config = dict(
    num_hidden_layers=13,
    hidden_size=384,
    num_attention_heads=4,
    num_key_value_heads=4,
    head_dim=64,
    intermediate_size=1024,
    vocab_size=32000,
    hidden_act='swiglu',
    norm='rmsnorm',
    norm_place='out',
    norm_eps=1e-05,
    positions='rope',
    rope_theta=11400.0,
    rope_fraction=1.0,
    qk_norm=True,
    attn_scale=0.125,
    bias='none',
    tie_word_embeddings=False,
    parallel_block=False,
    init='uniform',
    init_std_qkv=0.0273,
    init_std_o=0.00656,
    init_std_up=0.0273,
    init_std_down=0.00328,
    optimizer='muon_variant',
    learning_rate=0.0179,
    beta1=0.95,
    weight_decay=0.014,
    lr_head=0.00636,
    max_grad_norm=2.0,
    warmup_steps=0,
    schedule='wsd',
    decay_fraction=1.0,
    decay_shape='pow',
    final_lr_fraction=0.05,
    batch_tokens=131072,
    max_seq_len=1024,
    doc_mask=True,
    z_loss=1e-05,
    train_tokens=515300000,
    max_steps=3932,
    dataset='wikipedia_en',
)
MLP neurons of a small language model. Each row is named by its layer, matrix (down: output weights) and neuron, and shows model dimensions 80-335. Each number is 128 + 32 x the weight over its row's rms, rounded and kept within 0 to 255. Numbers have three digits each. A neuron's up and down rows have the sign that makes its largest values positive.
Before each neuron's rows, "raises" lists the tokens whose logits its output raises most directly, leaving later layers aside.

raises: " Kazakhstan", " Azerbaijan", " Queensland", " Antarctica", " New"
L8.down998:158078146096142062128108166081127172198088158152096084086152150107123135123156067105143174127170114162124143109192194142165138111160079095173081139124153129168149074173149069124164103080147165153173096121179115141095111121091106094137110119087074130137106119085070205137145128128099133133092161144134154077083080131158199104132147145051156116180132103137107152080119163148139117158168134130141170093108107133168175124160170088134137120125156095127135112134161173084133122134110150166143134118097051161140147179131200098111158149095124133153091101095141096085123157161142106163134091098081134144096192141157075093131125114107135132116137132072160103226208145199138156133130121185107135123119125129110174082129107128135103156078103153119086121191123149097109122159065105

raises: "N", "S", "CU", " (", "SS"
L10.down36:118152093181133077148068120119102136137114125160143096136117118094083083107180128183094082151112137173143117150105110152086120110143131117129119099073198159058128114143114108116103084150126127090116150121117102077156121136121194164144149124100126112151108077116160165152175081135075084131122143163117164130126114102128150110116173130148120063122058128195153102080255071114095185130139094157136151101144122124185146180185134050187124110117095053138164099174128065123142117077098161169129093170135151080181105161152160125189147153108103064055138157135169100149078116120182155144105181088115118135122102183055091128148123198122104128076178129130189148087124076143117072123145123099119112117093122130166176115122141156215154105159152088144107111149103137096167164130150070

raises: " upon", " on", " sole", " towards", " toward"
L9.down175:122111135113138123129128152143097085072163133143125126111120122122095139086112177059135115138133181134102165122144077100160139134079116149092186178095141116108124104109076141130155168176168135121166095058103173068149153101105165075080133144132098100101113158133166147142163145122142123086114099144135081090102092175136143126191079109181183076103130153205087142151119120156113130162116144065126181117059182099150133098141114136167182139141138085141129147164142074097172096167166109079043131123121125147182147144085081095116152110141181124126077177137155141091065116122139126160134077158104130137110101134158085146167188088107105113208122188098105142083150111143115145077127125163158139137192080069090125104154106069187141129115147157171089121145119133168157129142195085

raises: "t", "n", "ts", "ns", "te"
L9.down899:117134130114146137111116132136128188112186132150138087143130168153131132149174161105120135155134118125169158104113088103124118162109078098124181163156099138119134069109124116089123119102097127087202165108193119162123168155156079160174165129069104088141155134141127075136153075141151105182096162090128148074166128163137158129131132111122153090111097074087169078095108135156191147142080088118103110093134181112096107098075114156103164170089195100142139146162126168129159111148127072082177100103114131118125119115137079072150195112139084153158135130136081103127092123150119118112133139160162155091101120124156194096163117082196111146109205136162133149141156169101148056068107157025112136108149122160143129130093129113164145134097130119143096168095060160107123144122071128

raises: "tic", "th", "tif", "to", "ants"
L10.down374:116094111139188144179117098105093138094141098118100138129087118103079164128085134144113128162163125155161105127075114170149138147128097162084160189215138109150154130165115186128164147112137140137097119103083110161144127131106174106112170123088145137175134160108111114165140194077116126146153115131192094123129067150169094078126133182118172106153133090150165154077120154156098162110146141137140137157124196168148076163068160144146111160145082113122115129160192083090099190117049147155082154138000145113143120111108149160167109110158141134146145119195090149054126141125151174123115097162168074169115131116145141147138083175153150114122066134089085128165049180100114135132113098128194139176103135124105131136111133134129087176145163142133092133119120091108114137113106097

raises: "id", "ose", "ans", "ax", "ies"
L2.down453:161175177161096096161128130143075097056101113144109070176154118087110142151109116097135115091148145127145130093148137115065134068114129143091139159121151085184122146155133130104118135080111163136179098087075153165087162111106025092161084082082112098158110145088108105154146102192136131096134165106136143198129077155141096121104208168163086148103107131127147139094136087154124110207082091155106179082199134161110139084157126138157155158137123084115120129177117095124184118126166141162146145083177126190159158132128076141144110082113138180169118131135129153081130098157123098101105104117114151190098120125162169118115130179150186122154084167157104173154151140110140079139144147115085104083093162176130115120139185143148193127063118196135146139144082132096133092112091185

raises: "ically", "rative", "lect", "mit", "log"
L10.down979:156179105133100155155175167139124126104112113122200126112148082134120138121140155168121172147094121147123159136089141146136160127062130130096122146113123208124137140146074118205161170124107152084135075131156176120104114146149114124151139090096125171157095099137071156096130074125124112102104171121149086093137196154097124137111105136136080111119154093128135138116062177100135186144140161150139097122134116165121135092077152190220095165151121132108111123153127124093151117116167165172114145153082128079140121092102141144161095181105112130149083132144169157107103192063097195099132155192229180101125087113105158129148082125155107063106158119158112064061101102080131128130122100101093146124102049139159144122140103056140090179079117061132160105119148099099115123177120144

raises: "11", "06", "10", "01", "07"
L10.down264:101070111181125164137129188118208192111098127190138134105133083102116092112140135203204124196160173109119143160112175092169128145192119112100213174103091149077112122123154158135123090059104122171131109141117109146160092159136141125128178159081171122115109130145120157051142130139186131175169154106173137120127135130124108121165152106128194177114095112129128159171123144109132105138186111134197139113118148120050096132111153086179146127098131109112140162183107114127215161147079089061165166141082183125149134136168089143161119105118158117115181116161185112128077139119175166088070171138119139122105137105103149169122110130089067149122165145163127108082137122135104154078125162197173123130099135116154050069154137130166106142106166130141141172079165138131143136163065132

raises: "d", "z", "dr", "ker", "ped"
L8.down977:169105149125119156160105097145138109152121071082128110122116092106091105096120133126170176093111139118132115106108119112131049129153099102147163144157111077122087118210166138183125142130103121100143202129158158139141174105095121182099143093136093147139166132140122116131163104074152144097147127136124150149143185070095037129103149149111146160105087128131135094093152141145149106141092103137084160148104137101115107106108181147117107115144158200190103113127077061133168148140213099115119114121088109113105092089116119159101184125129130182143084140107136135160113158189115143118102101123137129141138150165100070066122156147090201073113158099111116136134061163123133133114145132166122113092112120135129095082134141169153073174104131158154061123119161142125130063138117098

raises: " 14", " 8", " 7", " 10", " 13"
L8.down30:112092195107133139134124151092144141089101139167081127133108134209112103207133146130169125187123193141124073150103114109161145150126102142133115147100097071125147133107133189127144114132071111076133109132154111165148101094152148093163209153072120114142143125140127145105198165110127095172141123090113171138117174142135114072102156116171131151123099118141143124165174098154112154087076050114156098105131175041162116125142169113079125145115122132162177145107113084092137086130142136110157122111143170102122118175124183074092143148137131115133131119110106184118086178114152121151136136103144121132147157154109101149125138165082116149118054137145124159136101138077173127056141131109133121081151083115147139074179145041155178183135126136175173098148131144122131077146076150

raises: "ence", "atory", "ory", "enza", "ions"
L3.down961:109197140137146111093119111141134091131148131159166142177111148100073065111145134097141132151139136223088085164113142109143134159056102132073057152133113067096100118148103152176117111112131167140131072147080117195132082128079096129138154090115108113103100132086127126086108097142162104135153141108106147094153113101100115074087121148143154104142084078137201102118081073083121155125104110116103100123137078081139126174139085134130127143163105117149123113156087126186118118156125141073132085137152110151085100135183087150127136117141144110088126157173150093084157137129144125197111157146183196140177108128171119091119143137114138139220138159053143145088094091078094141086141137101144114130024130105147083152069112089094115171125176120126155097125062143117125183158127138

raises: "ists", "ist", "um", "ism", "istic"
L8.down252:126123121165166178130071155103124153175131142140104093119107142114198092151155114181160130098123130149140104136149149142120175069169170114146131118138156126151112124168136128161168136104107143152159167142180132143101112136186141095085225164066106082115084142086137092146120144111174112123118090155098093081118132138105122081134130163126151177083082104089161132040101147126117157169134183175147145144144158122154141100089074134169101188140154135102067113137082134065128164118112068125091132130148175192192151163122103115111127145158129154153092096150128146099110126107148082133072082101113146131081114169126164130067188150134092134136184186097131105120114136183178143155095144130135134107142102103110113099118153108108154144160109227087144113121145079122092099161133162

raises: "on", "or", "ence", "ory", "hon"
L9.down282:167183134087104046105128121134159161123187113141076090168137114085140108122147101175161152097117120148130136072127103110092135084138110165088113144168170137137114131138144130147152099194175133165090121134146161167178175175140160131055159106082135108109136199139188121146098136142122135116152142098092150107100069117093134140100119143137158158101121059099112118055151099135111107123120120140115179093093137123149099162085130150137123127132113094137137113218147146111089166186109142140167080159118144185093144117094121088098113169182174154171089183158144108164120103109137130113073147127157117104151128162132107157193152181126108095136169164144198071174050151090086110124074087118110116106101146139134151123084121129146134103149136081128125109184106175121161146123141145

raises: "'", "’", " of", " general", "dian"
L10.down791:124058144137193129114111135082127129167099087123080067102099125092129174143109085132112157112102113150184142155126166167105113170170081201141150110098064130160148121135141144180116133109109138140155068101161168098126139092120038106103166138159113076141165114139133125133164148140124107112130104120168090105147113114188109138116097126113128159139228154091140110156158155103142128227165135092199096138173139120125173105147146094127116127115146146113176150112124177133152122147154138110121085094164118138103101116119067107173096130085111143146161080098173139091126160170164169134146047154126153150142151120125117083123105133133159119105116114143112122155145143115121085129181125074099099080140094192084125123176163151187140149119081084086141127082111113191135109123095168

raises: "ly", "ward", "stone", "cy", "stead"
L2.down1015:165127119143176136166088165098133075119095096071098111126104158134053196185172120102091127194160125124145134142176156138117125082050113162169114120109192127144173165116104154129131174125132135120132080124120112129103113097107101099139103123062133174132176094071156191100114140143111145106139121112158134097156121121149083092130173107119127136133129156101145136127156060106113106104130188194122140126043165111071155122091083127121108149104156137067100228103135167133161152111164120086163111134131089100118048148088197136124099114121118103084145148126110135142123099053116164135153080123135181142112164117109107196084133121135155102069121127084119041117157117131095110126166098156193096054123117113075098181148090125088129085114148129126126060131074104140168146088208117

raises: "ine", "rod", "ment", "back", "cum"
L4.down339:108123054117129131104166135138147101147148155110132072118134161088161161146137165155164116070170095178090074096107102155159063093127142125204164174107134125163144117112178120101067154128143129048163102124108153088100111106137081113101171157106122163121112133083140123154077145120164126133095127107095105174139082121138093043146137158111123153130064131087157158106180140153173095070138186120107134146113152136145109112153134143096152105098110081143151190130102136071173108057129132107139092081152131125164190152093138122118036105138151079176146130129127102121117145066159098113118126126146114082084147170133092104154121091142130086134107137147142125172189155123129076089142114120160164102067133136154078113148138107056081109059154119074156125107146157088145110091121180

raises: "eva", "set", "side", "sim", "rov"
L4.down846:076138098151102160174091090087129086142126144061101173153185143186214125117159103151085168245100129127140151153141133111117151114155128097126069086128132097166143127111120094136128095089134135094130135111138134172105110081115141073104101094102115120107135077100103106177111188147148120177166161155096119134127135150081093143102156068048145128163152130120183167210105125106152176107113145162176191098098138134109120134084105101123142090097098127142148141154113160126086150162068131110116138105141128134157139118188150101155090136137146166157131188072176124177146084090106187131167106111109163148128167111159089119133097101142184129124102141127122129103139145153125133115135109055145070080090153096125153162114187162125154155079108177135174106104162165090141157146106153

raises: " upon", "fully", "ould", " up", " on"
L10.down345:113144148121140152144165120096093159102108051090160124071157105142094143099060133070104146176091136113156133110047083100122073162106138182187133132054151181108150114176109108142119082209135141120126094052094160140092152144113101130136125104093162133097136114087102115108109143164153099049139143073140150128151125108176140078098116135066106118111129117155119118072101137105163190166084144119138151136121163117106071090137139132103191107107105159180138087154110117135137135080146119116177112149144104182091127091052183081157110097148161115052158161133160116097145115149129154050160085176155118132112100122167151104164137205152135106135170178093147149169123150152201171085131121081149081112100104114139103154171137138165137147153134074136125144190107089185101080133121118

raises: " We", " I", " we", " Now", " Tonight"
L9.down733:077124125105168086171133124121118124085150079110183087109157204141116168086172146051112127117125163137155140152100070131151099104082094134112113151103118081132171156136124148137144125134119142191046112156097110107110103180114101173156098152112118154090209127162089138101137160089090169093140090146089090070053126150151122184196150166185105092132120116150108083164049119186164093124148107135096132121108123122092108191163076127116099158138124157102155130122114112156102137049158126112084135133141147113111117135114194121122099107151082125164133139122133142119071152124127143175152092110187065108164192141141151079102121172110108134103175126123068109147142088196132142101209109115146128130136191154151122149128129134172139204119150052125137151112172191141164189085053134

raises: "do", "dor", "nes", "da", "des"
L10.down375:099109157191100098131125064176180137137163142124035167066130169113203151098142114156098111167082154115092091121069173164161105133123150146175097106118145138179166096097094112111118133130145112112124142120124102092193132124104144121101101191117107119137178111129161175101106089102118129072110121111139155078129145184090099153149127107150152191154126159098140130149086077111116111172137102115150139133108124085117098136114099194119110067107161151143119098101161211127144132183121136142145067143082125185129147173174128170136047141134155188094150100153137140097177118092127148144137102227131107119131113124129074175150162106153052152089124107126149175152102128139113149152090112126163156163101107110117104147114192123158102125173098167054090123111142167143193138178181064

raises: "–", " toward", " lines", " Line", " line"
L9.down910:164120127142099124116197135065137107122115181099154102129126160192138092105136153129133203157036178162095126185042104149094155114076120115095116149138181145110093170133143143140120160106142138057109145154113127107173160147147089156134121162070096132152089133171060114099119136108129190115122152148148130111155071139185149110157115133143067130085144121141147143128173162113096110122140103164106128099106086024142159073111206107125119125132107120101136113113111097148150106201128098140086116035134154195147124140133120139115101145099119114145079126159182134172111097084138100147134125142127168092068130140066130144128092101136142156079124127118106058069116119070226165165116166115134165129087089089109110127148113153150126140123112164124092158129145160154149106133157084

raises: " have", " begin", " operate", " are", " receive"
L9.down333:130134074151118149130120061147139085126132073146104159135053109171132140189085189074134122170073126212105023108187184103133164133136127133088084159112128133109148109134157131124080167122085133102103073202171110098152175135121147082132141069121177109079146066159139107138104159122144106145090078141181143102110139132076129137148152177092175119096153148114141194066161111096161071136122118154115132131151099140153125134085123147112121048110154162080113147125139106084103159122135115171130145117178132075199121113189170151149113104134127119113145124107138107152171129119087150133081160213124159114094125111109131137192091129114165124091091147136141136159184141166130118143156139140170094101126165179093091103121216136156161102128124152121146185144119098123167133120095141

raises: "a", "ault", "on", "ah", "us"
L8.down31:111148094115112117236121124140101109136138095145126173160175106136106143137117095085123128138102135118142138135116121117083155090103148125124173103189188111184069161142117095166103129149138172139121140132096158119132182103147126118104166130086176145187126119133147116128164133073116086158076067077148133079173106071148149096137083070122125088127100115115110155195195133132150140065105075147150178125114100126133130141151161108106128170153115112136119149080066157105126107111170109212105156141094115134083143086144113115130177182155184116113143116225110186110095141105127050117098127117142101079121101134123096046156134108165133120119169099103076139110135055123135064142103148132081119054120136145137165109133113115078138170115080110152179118120205112103105182126087158

raises: " 15,", " 10,", " 14,", " 13,", " 30,"
L8.down539:164148126166145139105185147128105178143164152146095118123079136107141061147143130157156152152136160093114042089149135111182106192168169070108133118158094127152100117092070159140154059191109131106093146154174133177120106125141165110185080175164168034144116126157120121139101146075159111169166144161129178125106127087086163191129159143157098137085110087158083125138141132135158122117081142163182191142183144074167193162163068129097159181164130165145138132169101110108157063102125124095149151089084129111170073158163133107102103104134141096171117155170092139140022131151168118139174177126105131180165118127135169111135125163156196133136079116154138109088126111132168078108082140146136093150096130202120059107110158164101094125108113099097157080162107164096126137122089164

raises: "ries", "rative", "ments", "ment", "iness"
L3.down831:132134132093125146147194186187150160133143134111161110162117137161090157150122127180071177063120179141095137142122104107100035125159082148154177124151119183148149127130130120126102144076077172162074118144157125083164080123084105137161143156130147086159134091094089152092167140111070159149165130095138107182128064218073102122151156129147085080091154077166142134139151136087033166121149109128142101160076082149132095116143131032151135111078157164169097105138184110141110093127136153114161107139157126152174177112190093140092089118134135137135139056177110104140098101104089132128134098136152124119098133121174120169180121113109121197094140106131155125214167131168167162102104157158099119159113131134079110116215171139114094104133141154134092166171139107152123106168094095

raises: " 10", " 9", " 8", " 7", " 3"
L10.down39:133150171094140162077117059116150177110058151150187150128142140152124151160103115131137130113192117140138142109100126166119149132040148152109090066174102126148122114164089123138138087091158099125104126130117102197119165107145112109143118133103110131131105127109137166172172084141123144126120139147096114106098119164114174095151146136134112144146114130159181118145154087172119149136144081146177118105184111104106094137172128131166164025152075095118173128129076145091174115164147136135121151100165097157166186144104155074070113142099182136143091093111159184141118145126200051098151126081140127136139127076143119154107099177112152140133059120133110142106133131121102106098163122059157119158157146136118096103162174113170151205157164113104225165087115146159131144152144132

raises: "ies", "if", "ious", "ical", "ize"
L8.down93:141160113112145137150173167133155081149100128107117115105134185150150068142101088091087122171188163090083136087110164087033136147124128105153168130165100114093162118076146110149123143095140093092124109122161160130138154073196077129148127067122128161134087133101121125104076142162125140135144067153097071101135152073156161201155178132160159149083170149079191123100162159117155110158133083141114105177111162123125124092165158124101184099095154168137118094102156083131164121137122133094143061105071138045155163089140085086075144141126187146109140174106151101130098105173118130117101137104136154184146129162145135157104102180147106114094122054128095159097113141094176124136157127062161140152177195081102109191139174147084169120135121151124130157120159138123122178117121116

raises: " actor", " actress", " father", " architect", " founder"
L8.down284:164115104138117108145141083099080159177119148183148150141146090090140156138102167158160206067122143091136159110103129162135110134133150157127220109139068149059113141154139154164104064115092083128134145195155144132069102171134153157077111151110124099095107155111165124201130215087140125113207086156106130128126160141126105171114135090154175179202155125106178112131120121131121114144126163099119162110174150162108135136124118130110136145058181145102110178110128134096119086115136161142091126073163151175113166177065153081123176107187097133066115071134212088192128141118081137170179088104132104096103130152079081141136119188141163122102195138099174110133126148118123125095083138127149137094133168140123104134154123149191091157131140090131169110069091125107160120130091124

raises: " meaning", " leading", " ending", " making", " which"
L8.down930:126111093176133108159096146163095122177108091083073140093132124139054090122122108175112132137166130093112145115103146107144197153059146089112129158151112135139179207146089167112123174161150129169152219132133168117106118148130072159109132176145176097146099104054129086134164162128169103150116071131146096121218123143128165164159116118109106123093170084127174075151132147067135134102103188116108166072085129071126142100121120124121142139128110138136161132098130087161129100131102114110117124092112135118146134175116170132115137212099171126164071134114099123064156107146090096127087179151105061185110140097121155180126146113098122111110101133116168147147104170135166093090111110072091135116087146186136127111176120064098116070155120119160188138164133107169151110054132154

raises: "y", "as", "a", "any", "ities"
L4.down106:126190142111113115136145122123099060144124153123081094179106054091114150150125107106129124103189114061156068142125137145149153101091170129116147162135116138123083130105123128078152125157124153190127129049113059163146116158089115201102164094162144125117161118154201131161088151143143146154111116121095152141117124078114106089145166107143130152033096072147149098157155095137089098122151086171111121173158149146072129122119117110154158082148164159076115106162147103128119149134141172157107073162115096139072082219124099103087175133140135077080070038178116103152134128139125085116088126132140172101126147118102124126126109059089097117121083179157145098114163125056101066147152168059140114097132131115133127137152102139130221079120118153118175145112177106163094152191127184

raises: "ology", "ism", "ologist", "istic", "ological"
L10.down678:176166076137134110136144125122128116119172099160147105149138057081164115127150143146106137139121077075078108106128135049094052078127086170100160149126145131056092085124137088139150168154148119116085100114076143153157136190118108171157098130157088114117128168111124135110133109096176149169124115143081097160155105114125156111147126191137143119155138064085125068075104050127147097110117165104078148199115128126155105083088088105159119122122094111094144116114203126117060139194130112147137120091046143151115187163089156131173118173136110042175126106074163161132148132119121067063088117105187112134154166109153186201094119082142147095154060088111092138141137105101155120151106168159142123117153100130086097149091136082130129136117145120065150153116172176103098162127100192

raises: "ar", "ville", "ous", "able", "ir"
L2.down620:148153171106162183157097120165137178178157117139084161158173150086121099136189219134186060127180126157091084135120116178075081121125082081116145102141169078117112143182167139142091083078109120093107106144128165198142178142112153173190142167142172128142102143084088195081151129120115107145099139120091080135123120100105100117109173115095146106147143143146156121115127121161098149087087177186115111179112027118142110165133146090165155147095194102115119159107156162181106062126098125131126124185127131111167068097125074175153074131127166135138135105165133108050098171149093100113141110112139088103138153130115162148094132177129173135110119165154124148130123173175126142143138137155145033146115148130137080161139130165090170168060042110151141143124128099163150131087134152

raises: " 7", " 8", " 6", " 9", " 10"
L10.down157:128144164126121158099168181114118154093116115115160117159083148131101091211173129109082114161090220097147160098130146108161093143116082142148096159143164118128081130103088131078133116155092114083080153067186110113169140121155122106110139127141149119143171114049094138126211103109045136137156128133079139154176103126107109112140102171139153098123093103100164118130129121093063171103149144121180222087131127107055129123153092135169165093111076126141182179077161106090094069155159120122132127122105137166147111092137255112135101112084135116126126107190122116126087130116087113153117177124137075137075154095089105142162153152100147120160092140158125105173132138124113099066169132130147167145148122191149147151099082171157077187183142122112084156127183165174136050105117130

raises: " leaves", " becomes", " decides", " leads", " discovers"
L8.down808:121092116098160107119147173092100143118110098132091129158123094125127089109130161162105125133114155119132120166171077144133129129098070161158121132174156178150153119152090133169129194096119138054081117125139158185096063156158169128139115191103097117153164147135129145086147161147172063151116126086128122159113116122109147129125144141146172097121085149115101107128105144124148144104161157136137183104119174154127127105098142111135139118145128191118164051148135139142132097134127174119128193133146156112114113111117164130125147101158103141132168122119143149096155099174122145158070127132099128101064115098162158151149105133115135081033141161186120085146078130137098190112196152140122058152161162138117173061171148128133136152167158119155159104084093102107030053074156131

raises: " own", "ding", " way", "mit", " mouth"
L2.down403:128134135153101121127126107108156119163143145043143145088114109128091167091196143157173133151120124127171160120163160114113156135159110118102137114177127151069146137165077136123120139102094163103146163191132124142142144076128099130196107125088056109178164152135079105084088054160127145140119124189174081141117157093149136054128144114201123152092106114123100185114144100118136128095213080097056039119119137106142114149141108159132080098132130177079149160115101112149101130093110171089080116107106159117094155129121171123159118080132176142108117099186076134066102155146087124133099063178119105104091190161160111165138104131084128152172095182077163130102106148126120122191134180115115109094123148164118111142136114129120124104094136124116121109099168143146153095134186100

raises: "ire", "ivers", "rift", "h", "tem"
L3.down715:161069128120139102112116162130103113153166118108017110122159105136091122126115132123117102159143143123135094065216128197102112169074131184164060171125152133108141175203131181088196140164100173119141094183177116085122093145100107134159150128155133085127156161073100105155096128116104146145104100123111152161102118103145125152151134089122150129171159057165132121095050124167109152137110051067160181145102150130020109145140138125156146116152132118136083130166075113140119105096124196163151167122106108139152146098123186116085013147106144128090125127104108087184163065143116177098161104184155106162072091158131127145119153096108156120133150124149129190145165106100155132140130110099122125120145183134104066119172128134127148194119141125112144183112088119143166145132111124

raises: "tri", "ica", "vis", "off", "rov"
L9.down101:104094141115146139110107107146100184127143155090084169106160136132153092182132189190145128127133128114164158104109071153185111067158130093147152132180127104137100082127148134180078131106113149116188127116074243141147085120081067162104116178122105159112125112035174130143184180198129146086130163147127188123197195146161075089069106186081138171119129172095105127152100095134170136145150147161127100132168059174177160128145058105143106109131083121097157159142136132179134106086119149121131187156126099135164075109110102101134151148143147159082143094134173072156118144170124103123144126099156090105079131180112143129136160132187111160147138116108107190146110177081165083120135170117116131063104061100079146104162108151126095119141116114102133145130099107155152143159164109

raises: " =", "OT", "AC", "D", "AD"
L10.down659:146126157173160114086105140109136142151092160156125174138117129113177118097179142129137101103165062161088113117160100124123174065149137138170055100098117159176170133120134196122075146130139091094190199082147114138133128151106101099141063148115142120132108122104114067117132137088136098117080134124163073129059132134125109151125122124106105044092120101163091135106158111117116132144104098119129126131136096140137183113121132119129137101144089081134045093107092134172107131117137121164135167167045135177121130160106147151119186144099191191095123143143104110183071164177130098105119147106090077099111193113150129164134171103125169147100161112099088144186108120100140152128072135105114099172136197130202089085134147126059137138104183193101129116189096161053119114139129123

raises: "ally", "ly", "hood", "ful", "fully"
L10.down504:165155107087095226097125131098136103140114167077105155091140121132140144098107127087072075125132126151119120104104098183133122120140104152103112106092142118193178102123146117203142148134121211102081099147149165104071165135081118113101110149183131132185135061141148134105089147156180127150198135166097067129211121144096100158095104137130136095095149152178115084110131125111168130106193117078151143106074175052175116113169116189112116113097197103139151077157048092153120110092140110142158119164150154158140112118162141114100160065139176148117103136129156121118095124108084071142104134149181182160082092122166148132115167137104115150113094159167061147118085120139098176164097168144113133116168127135141116133104122128145087147144119130188164149131092163106141124119130100

raises: "ce", "h", "d", "AD", "v"
L9.down163:202107184130128116118142156142119108151173149090149111188131151231119120146099101122145129042130162152115124108171136142100098146144073151115107118116079120099162101130137074149163093131119180138102107133174099104137113158070145168125162163197104150206184142068146103115135183081165104156121049130130133100139146112112117113108118145135137139106097121090142161077071137142143145133100159158122128107089153154153155116144139128117116164127134131105096148190110142171149148159114141111133110096125117082062089111117191114096180160154115160114137089076091118116139083156158146119145119133079074087098116137160129147095086150121168174151143106208106169147078150075202143207130131096187102110091107066128137152112068158128156172103116160177068127135134149138136112157157074

raises: " be", " remain", " take", " leave", " enter"
L4.down349:088105106114162172177178119135130130108112172099177133145166129141148118164119157087108088099122140138127124085158125147133149159162135118114125093071152141097120143189140117118061128123109173058037109183156129141073161172099124178120117134116097111116174145153103174143110184128126061151152038131105098124136129122157129130131180155105124135071208165096121155143032113156139121137193098118045151185086085183155115093130123121120106101115187135095158106183137107112116110157166065182161127115178106150106123211195204102157061055134066099070157074157130102167160117095137127149102121171136114107110101152100128176123091107077127116124133130174089120104141140125120108060154097168088088149153116107101184109103161129153121138164160138122096136121146143111135123113170132

raises: " y", " Grande", " do", "ro", " del"
L9.down888:066162119132092151091140096123094097136108104054142170112159127221128103145147115121104090107114169090089114150121121131087118117108091144148125160110116126161075146102142119102102120095101112099108137114151125190117156164086099132126129170103081087128114142116102112126126130113187129107148121136148141066132084153100126065081151132170119104147111144144169119155123155103114142200109128124253125135133115137173125077140080107107116092136130154078125141170092143116153146095153158106092098109128100200115167116139124183101080189151116147093144113111135172157205103149132145117152104183112207089106116155174129162160091138128140143188114033149120132097134060154182179122177138158138137122129163104124102115082176106115102101141155105112148191124170153121090122157156118

raises: "er", "ers", " except", " living", "ist"
L10.down1018:177077104135150077071117146135129114174119101097128144150073172169098161118154156147158081029162146129127147120124123076132171148096056099121073154164113143153136099131172217117130122113118183112136134138158106167097104143112071147113125119142190144111087169048162096147105127175163103133124169084104139116132150142141133154079089172185166167124100143125166119078112098067152104150117197140135179066184187149149122158118150092154131149163143152085132127150137142192153121115141078109069154150129167174097132117095150092100109143108129131172124110134156113138126111141143045181154120087179098115122157144112126122084137121137146121100117121086088179088162107164134091104114155132139116134081155126197158115139192149135119121124105146176142131112118148098122050143155123

raises: "king", "ing", "chy", "ch", "ching"
L10.down9:114146192078175148090152167127120116107090146108183145152140142153138129033135079142124117125175121114111032112192095152126175069145130097158181151115067058133191137178141106070161168136087129104109108183149170099144094160149108107152154135152136166118131126124126125093116145077138153168100160109146105148113124119132185213139152145120106122115137159151151094071125142179130125159119088148122118134106133089154174103167101144164144073123095113093127158099089087114081125200115100106119101164095206153124149124110151074111188139048132142110120158173137139121182101164125138096077141107114088114144130139114163095173146144148122147133116065151189119145075144125113133102178106125165114164082189153090126165122102120114129109058189163118123142134090180113194097118135102

raises: "mate", "ec", "ed", "id", "es"
L9.down5:109134074107152108066100086153121120070100160171126179123136135139155190128132092093218108095121138144138136109173177162169140097174121110119130146083089138202051185138176120127168137083155179136158141160137135144127160133154177099180201073155160138106128138119131170104125096132190184113078141162091164195138173146137179108129131170170176135136127116131118120127105105156090093107149132122143123183128111125141086125130109090161151116103180152129142129123092105111101122068159171185111196058114093181105124145185146118127156169076090161102179155102154142097121140118092101116136199115129197116132147165079174092080130219153147128137112149123115137128145081192145113143205125119148128068115123158103173118152109116139196092110147141101099136059132159177095155131096145

raises: "ists", "ist", "pon", "port", "pi"
L8.down909:141133133097127168184111124149157125162150111102105088166117136155113167159131163089136134090102097141151073107129171140126132099149196137100066050096089099120142141205152111109155124088105116123154180146200149141167111080222094116176058174113143071155078171144101093127179148102128081163115118096110108118156168111108120133102169168101212135182126093122135096113101100115096082116100131070142123107171142115181110149137066128104173155131132141137092177163174127107146139129115118103083089127113100145115074049146083133103194130172068091107124167079067127131118145159142124103139121078181120103085130153164144091138085055151120151132135138069146171102151102099134144134146151096084123120113128085099124121112136122166134136149166139173180095085167148136125097127168130

raises: "le", "ries", "ant", "led", "ments"
L3.down808:120109125110080119141200098220125192102144115196169066124119139151138110139130096144092124096130044139068130112135124149154104161134132164099142206148114089145089090143148165151107136050110175157121091100174131099110135125150055163123097092094119080111165110098120142145102126153115129133140150121091158112155147112079137142084138140110067092106079125157129175114140145158118084100115131097104060150165119173079084111145116160138151139121093147173116102155053095039195100095127121122101128115125096151163165166107147161098151139106150154082115148136144091206135114144079125157093152161108179103142137151117140070112172114105134106157126167084195107173123121120168071155061127118120126112085162095095095131118143117115073103145140097202149169153169141183079131121121175